config.toml
num_attention_heads = 4
num_key_value_heads = 2
norm_place = "pre"
norm_eps = 1e-06
bias = "none"
init = "normal"
beta1 = 0.9
decay_fraction = 0.586
doc_mask = false
z_loss = 1e-05
MLP neurons of a small language model. Each row is named by its layer, matrix (down: output weights) and neuron, and shows model dimensions 48-143. Each number is 128 + 32 x the weight over its row's rms, rounded and kept within 0 to 255. Numbers have three digits each. A neuron's up and down rows have the sign that makes its largest values positive.
A block is one neuron, or neurons of one layer that tend to fire together. Before each block is what it responds to, as a language model described it from the Wikipedia text at the highest values.

The "20" token opening a 21st-century year, especially after "In" at sentence start (In 2010, In 2007), with other "20" numbers too.
L5.down14:134146075114058104120162108158135115166165186165125111100179124099154157120150125151141163042103154180118117052158147075078133071087117120131110141087127111192109140193135118134104109111091128148117100074170141114036144121076134191133101077114103110101151130084092169148126081087125137049
L5.down23:113127105089090166173156062113140103125118154137138183150124127082178164127083156103147126125131139126093107164124103149097100173094137142112090137057118104164098117113139143128106135125180104080070117161133077115125145132107172187064145111065066128174099123117117152069081104096193131107
L5.down58:156158060125170112110137144122136070125085069164150145107130188151135199138077163194179094147118130106089103132143169109098111143107178102154130119180143172113152140154092174128138112137125132130130153117172085147165119187123121152106147066108095100139116144114105150131136127093091063146
L5.down167:080108071123133123116133169133186141133103172188118120173056133139131079098117123119156103194175136136181207102105151120118176164104161100119157090179132097160159105177093112070161129135128139118131139204108123127081150102148105054182158066203191079110125172133070112068129118114113111120
L5.down179:050087133065153147126114079073129152136102179136114080152128105144043117140095106128189103125119143133163136114072073097124143122148098099149199028061156166164124124152188101105154095133140130117167137105154110075165146102098125129116106119131124195135149164121140097096112088181140098127
L5.down261:100136115105110107141147093137084128178140100073130151139173127155090187113152135129106139136125132119116115166132138149134104166095116143130108131093105202123176159165053093102111132100158132156159104130168168117143106178112132172175111128078149129154143111146125195115122136136215143121
L5.down265:121238083117150049116089178166148149131080107114188112108124116138140156154121164169052107086176132141140172111115142108146125180087126084118146106105139128099120096121140156141126149142194126186155095054123161101151169103100128131135112091151138129099104128082158104122132148095130069201
L5.down280:078176111142104171118098141154155098162114152148107136138147156144145180121129113104127060121103130128100175227153149115089122098124141178105137103197180096142122138149108098094146111140171124182131084077097169130114092070105112095110185103158156128139117147127086130054154167141104145138
L5.down382:125072068115110157125125113066132161165128094116164092125104114139108123096040172167142115134151093141143134072136150144107171085088157115135083173070150135103096125115127167132146147106111112156135159159052154066106125124165154145130102141085111146160103114119142172164118167122108169116
L5.down388:094165129144057105107124105120154105157104073094136106033090166121135080068118155134111161126142158104134159100080106182143155131137110121110135108146099120123123113064110103112128121215147150126123134132106134085114125102078140164133134081093151095197131146129133163134124095163110087081
L5.down608:081179086133148133163091150125131127121120167149102094133143097096116148109133160115140102151156192152114176092111131129132125148161134101076142136122155129079117130143133062135134106107097127151142126112168141058090092108145134089128154064135144130113141116076169136109178135158178135153
L5.down708:117211079120135124158082185102089112118136255176114125155125104095082103160145133109129128118148169141095171119094133164132166121162085102047153070117153138094132108131120105156145132124097117164134156094159123072079115141144131095189173092103140132112124116124158122107146098173118161114
L5.down724:097181132172148118130131212147148034108164146169132101142130124162105107182141118093136175156158183110160180159103127165110145143154150127088152124180097168087130202098171114136175149180112155116136100092160155087128120085150127151090142111109098164122092125130204114068135120162156128143
L5.down779:121119114111173141151132109137128110046185089080156140145151136098108104181096167157184133169144122149114085187151173152126131138148095141136146062170148133111144189142162096085093120141100137109176130172178150145113106121173176065148171170093131157146147180132136166088117137133116146173
L5.down824:091093176116148157191111006124143107185163102149161161129143092103086193118075159142180179175160166099107135070122091114139096124114141106120105096143163130157204125130138170068153106119129151140136100135174114103141109105158147137114140085133117126176151129101175150151134052115126118094
L5.down855:133111142129155184165109124117091084152134086135185130124165141122107127131108177162155142138140140151197124103104125096135087126161067118139132142120067133166138180119089040167079108133154138124119202218194133118136071165144131092046133170110089117138130104096079137074130118146152159122

Mostly % signs after decimal numbers in census and demographic statistics (23.1%, 68.5%); also mid-word pieces (g-u-illotine, w-ounded) and was/has after a subject.
L12.down182:140116115126083112101146074128128110140142105170164155107114144125133130128130142104093119123134079113106049106167132142114145150128104138022161160094156097164147051093149126127117104127091112173116123132142100153150138088134154143172115070126108108093190129144172150116140108094085141152
L12.down223:168115106104094125146116151074078133085152174145164120164122100135141183079113152157156109125107136132172157132133108117146059160132156131127079213107129134142105187140157153179095103141113189161089145069108125122121101108061132112142153147199080138082122150141070168126164120079075115140
L12.down668:118151165103119088191169159129091109106157123071067159107093103156135111065111082099133126160138162113118147084159160169145093129118126128134154092092117118090126103147130153094136163104153141081130130073170109139129088090164098141096040138115172121121136130104167137135125064130102133110
L12.down712:106070221113102099182117056102111145142113188138200116187106124169165181164133145120126150112173106115126163100173117061165115137135137136147089082078133080127117156177133105130132144125074127109165087128181111133162100077106087153089150109134139093101119117134162170081116080162120124131

Short vowel-bearing pieces inside words split into many tokens, mostly foreign names and terms, often in tables: So(ziologie), v-o-ir, pro-te-in.
L20.down206:111097127096141141109118018126117130114109128095191132075135160085102138144120091103127130151090132151076132161105125137116136153189085175163091172133119131098112132109138132190065115196200215127128133140112145091142194173176146111175146077095067155146128134127054114159081107135104151116

Fires on the closing piece of a split word, such as struct→ure, particip→ated, capt→ured, and on United before States or Kingdom; weaker on they and them.
L5.down52:155141110104098116159072100203086192131168145166119085182134100124049203039082087099098084193129122086131102116136162152097094146160167106131120107120093116120169132142064123106078093096140119128116159175176135046118132136104050143145139080187148129150146076142192107113186125113090157130
L5.down111:171141087211104116081159112129174086114116101103167089154134099136138092067076161125174144127121088180179133126157187085098081117134164113136120113127125109089108139157132119043114137082152139100148117194039121182134126128147101097066205156135120163087132131180153165116141103094108114153
L5.down198:136111062134054101141155060134097095073125172127083136150089110112127091057175150128088144131146155156143203128116144133044141096137125099156087161168131165163085142092160167144132157107122144163125111127068065080102112103169123091135140131147139140146170086156081165115112143126180110142
L5.down205:103137118102072105101196196183098075088155222112142130101137094137136071078136102113158132119159144126137119126168147093124138149134087110081154139178167099094098159166134156153110072095166112152125105116208072049128114128156147112151141150161168146132160132114171058179150124110123121113
L5.down210:114154076161076112077167162135088130109046114115103168110072115062129092141122142171133179134078085116113102184200173120160145142062138139077148178042115125140072108090053103132074159060092145117191123079151104117094098070107132144133118156082126178144166076111067132176081150154151151132
L5.down272:156126139151133099142091131153121101169140168109122131087153097146077192072096139072103180097104150122132165165127151112147098128098115101168077103179127086119093142125110126072093065150118133118124137118148097164146156125103118091118122127122121203154156063140083189154121117126204145148
L5.down351:113129130115163124111109164166114178128143149131152124159137153142045123131117160116155130142143105092122120125153149115170104143145194154115126136130081146106138164108060171091170143138170169152122133114065208107124104140124130145084197150116102139094085096147120145018115149085128173140
L5.down532:057151183167156185083124171152131074125118116190183081100151093172154114148223113119140154102151097112130098164135122134126094127188155130076118123157085109090178162103110109121135100108167178103141120134170200140122227153173102130108110174131120104130109169070156080133108153178102069133
L5.down636:139126086113111083142125090194143122146112135118122100118058066168096129127142170128136139124136131148146126071150109149083184134108128113076133156140125113153197144083127145077158155141092070130053176169102083137089145083167148091156172114128138090157178142128140115153085111115126121140
L5.down670:120149134129063095148173168142153125163133112121147183114047164143102094061100156108130151132128156162134128172179153114119116135176144156136170183167117121165108106139074098120154132129084087163178142150202132038141132137148109091197120103118129137132194108137168139208121189137144134203
L5.down688:132103140159098149110165108121141169136151216124097099113149142143104141137134176141192102147106149095137113116138129122112137154125099124106160156076164169166148128100143167163142129125149131106194210083171120098110071099108169127127111174065125081136187110196126134111154135157142177103
L5.down722:165133118116121148112185037112125099141163012152189156207112202111128164121160145102121136223112148153155112169144157133105153092136124143133118171086118169167093111070109060151171132108143132152145163125123169123133146125144117124114070150109117100140092134076147104103149119124141137130
L5.down758:099157102116140129159161035147112116130071118118146150121185141107145146109124150117091144100105086102129068125116121162130124046163169144063094164077126143080148077064149100144107139106175181144119136066160148103133199130139122121126124090121096083166061134088138082068166075124107128127
L5.down836:137106113147104137117094135117155135075079173169086136105102074165140121126185109098097202111118161109068122143116135078144124112115164151100121074142098100164124110140093094152107062141169065100126040131153102115178147128116111101126159134139130099102091147105147091124129065151174079183
L5.down840:119104117143100129110131140073060157162136148108136090124131149133085135125137171088122125049094180089145118089150184067099086170130180129105096143102144141097089121096112150162131140090148111165077152085100093100086168103125185117112130122077085172118095160142124115173152164132139088153
L5.down845:127191139098181104111119116149100070107167083183104093132245147130143119119165074150112149140173112126083178110125104111125183086157121153091139129119137141098147147102156123131141118184114145148149158124118123201073184125130097113147121127109116102130121183120156163117146115169102129095

Middle pieces of words split into several tokens, after an opening fragment and before a suffix, e.g. Bl-az-er, E-y-e, fr-ag-ments, dep-ress-ion.
L12.down417:152139189170112085183135060117115161178137114137118116113199117105115124083118159118150134181145159118103120109097120159127132090082075153121152150097097058105107129117078087126123171134113172097133055147093150082121083164122051149136060148108168106201138158149100130099135140148045119124
L12.down511:127162143165169137194131189102147133072104139121131105090160092140138176132097115102150128112092078180123170130152105144123149120090094096111127132196109142146129158143123082122111152129145150140117104149135094114079151139121095126102104080168157095120093116122191132123109137098118099161
L12.down717:126122108084135101085205169111169116191148095142150123133114092078145082125111144131155100138122053156141152115112162113185161111127148132136094124098101164077129172147105127157095175182121172145133116130079199054133142131139087115113101153148121146189100038146167092146150094120080118160
L12.down837:177102133124179120093070149081171153148137122115140120132126151107088084117142119131107123119129081110117129103198107159124151146169093154032183182099102117111137114196103109146107135179110130096125084108125158147099077077143041114106099190118060066158157125135149100141155090091143090155

Tokens right before a base verb: infinitive to, modals and contraction endings like 'll and 't, as in "you'll be", "able to raise", "can't be".
L20.down547:138081149071129076114103117123119185170161118134184142168158145096145154116143086173152112110183136143125133172181086099163076151150019181141084150171127134121087104170084091117128158148173155141119146145167161060130121125191176082128145105159169142109111127143153165117135135125132122107

Opening piece of a multi-token number or phrase whose continuation is predictable, such as 20 in 200m or 2007, 10 in 100 m, United (States).
L20.down423:089216141165130142204108069120122094141096017112119091099109175102135094151167118130138146122166118145118051093151072175107160120114116177109169141102081073095150090139125137103129184090153109142140198081123118109068071074133132147127122098097128125140111100120128104156146129131178163147

Space or pipe tokens that open a numeric cell in wiki tables (scores, vote counts, records such as 18–4), also the first piece of words split mid-word (oper, ag, cast).
L20.down132:155130120098105098179101092142134107164098125140182140132111127087161102123196112155118114099092148155066153166106106124164142121169175082143105189116130097117070114167081215139112129122095150185124143094151133067148159187113116096126127105068130177102148175118089101163150186153140192086

Mostly the single-letter piece "y" ending short proper names (Frey, Guy, Puyi, Rudy), plus word-final "e", "s", "ed" and nouns like team, record.
L5.down84:164122163125160150133092065099158080124088085186124074123175116113116147119114132092148188156206146121157137108159169158115110119146109135088115133131128051173113152176184059126097147161130138103172153132157109130149118131149128137100123181108104132141150162188102136156097052095113103164
L5.down293:087134174128172130121128162050090177135139135160109114139173120082136121189106137113130134131102182118121139072125140111155128165180101124094110142110096124170087144109151124136116073147117128103131130157251072132181092135163150123150109076121141148083118133137120160135147110155105124115
L5.down308:062168151159159099086130106170128138110139156098129150101088104157140131154175243125120096155126136119144103033117171146114119146161172172126145064131153114176185133059147131119117137088120112107183167136117130114169118137132105162102119133104121167139130116082094150132158106032130099115
L5.down334:202084103147146123044145184132140136130117121158118089128179183115146113157151193137115122164151201133125108128133090177067090127146088132173156153184131138111116144160180152121110140074086128099095063106140111103175198101106112146150096167116094135126086156119089072103157130118109104103
L5.down380:116099099145142098167113150158117131118141115115110098119072192156131143154117158112145190155136138106115137117129113136127185174103092105110115126130177109111202137105119141151162082171141188090133104138172093162159083138163118055141104149131105108173101201124123138060111140149092173127
L5.down445:198177092134153100159092077134171162151153038140096136152157113164142111163128123177118091093133162172112150088110127138147137121141092113165148166129130161108130151102125151108140199127067142140118132097160199080108129155146162120159176083115134141112100176155165126114088120130150149148
L5.down560:141128158138168079123040090100111085177174150102103121113082152079072114154151113090163153127140150081124134135119121121117127106133117134133156149137124177118093133051136095124100184144156155131145183172165141135121093116155130108134183123171116107163149114103108149083081161101153112140
L5.down562:152155096080115123113103077118139141154100120137086100147179163110111140170114164104112099116136133150121109088093126144098128137136111126078097113122166169201117082161118163140144129127167149082120187094135100113159101157145150153133110132083070120117115108149115110138111132132107113073
L5.down564:032133096175136159131165089112120072126113190138162077155168120177142083180120156095131128165144004111188119086113108130134124117114104142100107101157056099122128139103145127119117120107165111143116150157094136136125134120134126162111096113148078135105159121099111102130118212134121113188
L5.down582:110116129099151088254085038130150095132154110167146139081123142146190082102098085088119158118110156130108148167111115127155144091116103115122118080209113161141104144121108097156090140107126181109164135161231181127086142118090139117147170130123193140148108144124175117085115093094132107125
L5.down665:169114117117130114073121186145077148118154131177128057095099163134086145115114117147147152169112155124154136120153114105052114152072163112136134108136111138118146161146141133116193116157051135109120061113117133153186064053193192145087086162203116111160095123114071099165178188163123123136
L5.down790:147183136101149119115087084141144168119185086144178095145119150104121122125150118121195089186124086156153120082114124123148117102134112133109158095161139175112197133154136113084132067106127135131131189074191140100150118164127152161147149093134088171125140138128114113126206135140183105173
L5.down809:108065185102128182095150123144157113121155097142136123122125103131159127091139101097115155138123172125102164135103112183131146154144109151093081124203102147143127102118119109082116161120148154086103160154145131154139128154143121209136120130131188135082141105126059163128099087134105152121
L5.down821:100112141079131169189149114125115138115152119142109071119173120178161161110144101097132098144113180117111122144094110137140128119121140091139137085096132156160146151164184117149114142111110094131142156089150097079148168109146098122110134093151098106188132150080166104090123138074120109169
L5.down844:036161150120170128174166169072113123134083091088188151154188060132104157103080102164130126132090147133113127116112153175106132106141198147103044124116134105154156155137125107117112066087172093152152148130182133120125119122106089179088149190095078145135164136132129133071092127174133110156
L5.down861:132082102119141076133082195170170100138105060094145089122207135145130070113113087103096101142133151088147118085129124118149134095174101148104130027207082114115133089171078117163145121199162151123132145147120166139132147124104083144127093133143229092134094157143127118103171152131097087115

Suffixes closing a verb or participle split across tokens, especially passive-style ones like ident-ified, recogn-ized, emaci-ated; also title-line endings and clause-linking "as".
L5.down99:094114111100130119163092102107118141080150131130136115180117098134144138135113097112097181092107129137157129126119122154152129167150120108128148073143126151093104098140062090138137129185167117137104099055172164178140164098074087141124103099094149140120107156150094104145128128167157123148
L5.down108:090079132107105205146134200082133139171167085083107123107077159162129087122100116117108144108143118112137138081149112139119144144135105157110155105157079159145131024156138159104110100178188091120111171133142135148088163098112122113166103143130120160135137067145116174127102075094105123122
L5.down124:142085104140134137112141152141085207153086121126136190130102111168105088133138122131153121079103084141089156116159109151120140146122136138091150136080111097139159138098113163137203135142155136128104124182133114100075127066084124147173108118173137135166118114166079147170138107128069158135
L5.down253:098083086116142082138114073125086178045194055109107132112117136103127154129084132118125155120088156097071087160128166073144107149147110130119106110120123151139030072131143166115140113142138128103140064149180114115165143134139121122076121110139087154099115098107162143097149159152100123100
L5.down313:185169158156175151157157048140077121146145136130147148119152163133142135050136089123126115171154114091124078139120128143101153161185107143135126124096195095119130172111143130103096181122089168140075091154102096082139148168093126100073126077132117090115130153166142175079156174159107147194
L5.down330:148097182164152086152127142126125108129120078153115168138049125119116097175123145094145143084115082155143140162173086103077149120196148180124139132165100111101098068119119146114130133158046201119116107191150064096067144063131135099127129118067149170107136138209110100140154134108124135178
L5.down377:131134147089125127144154127134123141116170139104098088090183149104134138120126112172097120153108158116079109191115118126135150093141124100156117126133073140124136146099113073218105044082186219164172222114178169127167139153107105146155117113115151126132110101132076126064145121111156185108
L5.down434:111125120109133171111086111131131126146127108140135150071163180128179133123113085133186132114084117072095102157049130147071157138103055075130118106088137113109099134114080095129156168152040105182208020175112125094114122115097139118149128137116093089193107103121164127146130138214070152135
L5.down437:153094152196137178122131237192120092131110103138096108079142166067184179092171132085124163131089154122078190094183109117140193119158126124110134129154135119162076092170136097124138172119112169154191123202101118150155132158132099151126111101134102112079091163145085094094156126049170163141
L5.down461:152164101121112176148167102158064182122097124105108141129133157155139048137129139114123172141108099088123113103179135139130161138120131175098115148187115161115134083140090133154111163124101166147090062116131158163201121138111098201055148169141134100166087142112110100066133140103030147183
L5.down586:119101146167110084111091110128095179174124139160087100128116086079052147115134112144084146074131098160142140080143160183123115154109107093145175105102076128130152155088146116132082096118077139108160153187189104117119069131172115110111100092142119130160121179104100109158167128133142114093
L5.down780:127121167097115146107131136128098076165088129116120131156143102113115186075158186177163143160147111131134170109099114182110178138167179109190123073138133163105081155136111141157084074122161014144126163131018143074090139113105163093129066089106110120119101205124097162114188135110162196108
L5.down788:111149072151134095130088116040097173128045092129129125159127121171102118118131138105164119095109093084145125111165163100150157097126098092158102065191093114095137098183158183147137110132179132069095145195089124145139111146124140111166189115105165117173141114168126068139142141136148073165
L5.down802:137166096123158117136125143131070123056132214116151135140177131161204039116129148124124116170134163125116076146117162178102054127185145169081160113098094161089117134164141097131132133161137119175117166146134112164148152125124117104144145123145156121100157161105110131128131151125082157140
L5.down859:140185120183174084158135025155052178117120127126103119179082156133149109127209109171133123130141085087090108138142096084204081137169095146144132081100139063127106148150140100123117088104090161131190147149122120122155150080120151124103146183167181145131121115144110114130111139084178161154
L5.down884:116148118074156107152219100119098160092173079089176071101150106134132087144074076152125152138126132117098135073101102136137138106116149128141158094125097149164155141134105096115138066132141139112110197176075107163151141124147167118131155176173160150057055107119138096141132148177130150119

Past participles in passive or reduced-relative use after was, is or were, then by, in or as: released, expressed, known, used.
L20.down386:128237088094138122078145034153083129136126114101138101114156118125171151087152142156103130113144104103101077102122110118105152149134140177160127098138144148183156135158178097073133079066170178128149103075099110140135117137168143138099129131150179059123087104133099155116120095121129153149

Mostly "also", "not" or "later" right after a modal or auxiliary verb (can also, could not, was also), plus scattered mid-word pieces and "or".
L5.down47:130153124118128119160150151102098169045121161157136146134141122150144143122122143142110169139160070138117087190112138128108142121173158143098158117111053110106172119079117150168129113166099149157161073100103132133128116112101063131123142161068126092096128189110175087140137102193153206193
L5.down162:075177118145097149176094052100156095156107117127099172124222156123190130133168056121093148165141141141148111155112143131146131184095120111093141111182104125137163097115136099153102185181162109122158146156138117108108089203111134111138160115130160103151175095134092113145121151083104109154
L5.down279:119096115120093143084139027129211064124156139140087150147113100173143132114095182132133082140082144174104100091102110156174158139113109110109135118120136100118062170057161065068153119133133125093109109114162115102104163135165155156083160146111183169135121106090097132138155113120153140183
L5.down423:113132160183061150134194053167134154148096049122110178155090180158139150119115141078140094148176103102149113173144100086130127152123125133145125140169168092126109153130121103161144085145132106154116141174094139124100117076118160112124184069082093096106177135117200126118082117175106119105
L5.down545:169138104148138105123149109092118064120135106110164144136104170113139176131136086160111088120117148143171121145103072172145093115124190163094168151165042085145155134139144158090149130099124146109136093190106077086123148119138001068152120171155152125110093133058149143172170182116179128158
L5.down590:163119157169188091162130133045151132158103159105076129093129122150110150122167134135092116092061093120139141144126115075166150107156142081145204150134199126116136139073158185090128079123127037112147142118104099153159169113203153110088151185119141046115113085172171059173109113087139073114
L5.down596:112110149157121108171109144100145039085162066129128099142207127133176136099144089133123129178124118176161128113112167162171091082164132133116121102127128177070147185068115131102119126065087157132200083216204160077076096138154110125136146153127138146131097112078204160096147133178086143168
L5.down605:136067134145101075117104140140160139122121041123105114155130140105130130123114181174157125137120109131128136131119146143159090152128122099127121164147098109147065131207070153119139131197164070126169090190127134075137120145096118130130149134106113156135138217114026103117104093120153131125
L5.down606:110121134170137109152105059091117145126067162076076109134107120123115111060131074150113113159148154119138108158144150115162208160136086136147094059063115138183124134124114099101117173111153098169118113109122063104116123116113071142138122127161096079130111081134180147091151159045167145143
L5.down737:133152100103157090155135155143124113139100143109155109164143149153124131157142072084104098144184156141099152188078119117192132122172109137099096082164127111125116109161101073082086189134124108164133111190150110152120151147134144128167116137138119084105087173101143139099169135107138072167
L5.down740:161138150116159122170113192119095147174127086137151092140138176087154168088198152124115167131152147143128131127126125136136139156161113168158108151098154110156157144129082154137093168047142143161109182080152161154138096118104129143171150100130068086121098127159116170155116186111066130210
L5.down756:127122104107125098054077136105074084154084164136167158122144085102194090138155076120154174115136172128183154084142117113135085102133098112114124120161137126046166150146164141117174097102105106148097093143103169120074160131195079121115162175120203149163156129149168124067151125116141133169
L5.down783:081123130149068113111070174133127128136134163094147149092122106142127169112124137103164110140127089107140139160120084088149144133154136087122124107107150177176129122156114085131176086127135162193170136104140095109164134132118088115114082125107092120185141175131168092198081127103156127145
L5.down796:108134101131120123178099083135125134128169171182102168160110170108182155124204109130089148117140163063088101143097146151169186113129118081130142090106160138148081161104150051167152117106084196081121141157110144058133116134124123151160116184156182102125108119166156112135088125124121159127
L5.down846:153097126108125135099098211114074080098100115170159164063085106108122126139148092113106129204109144132114189175129172105117098154092156109164113132173130114136065082166164199189136152192203108163103114142089121151109135097114103114105104111103100083136103098161074095117148092187161128115
L5.down895:130111102103066060028087114118086142096117110164127165145138122098145062113181118155140124110152179116100098158169142144175089140141114129151122128122162115123089112129101113146120076116135081182110125151128134078130126123170187121197082089172182131173091110115151105253082124092133121093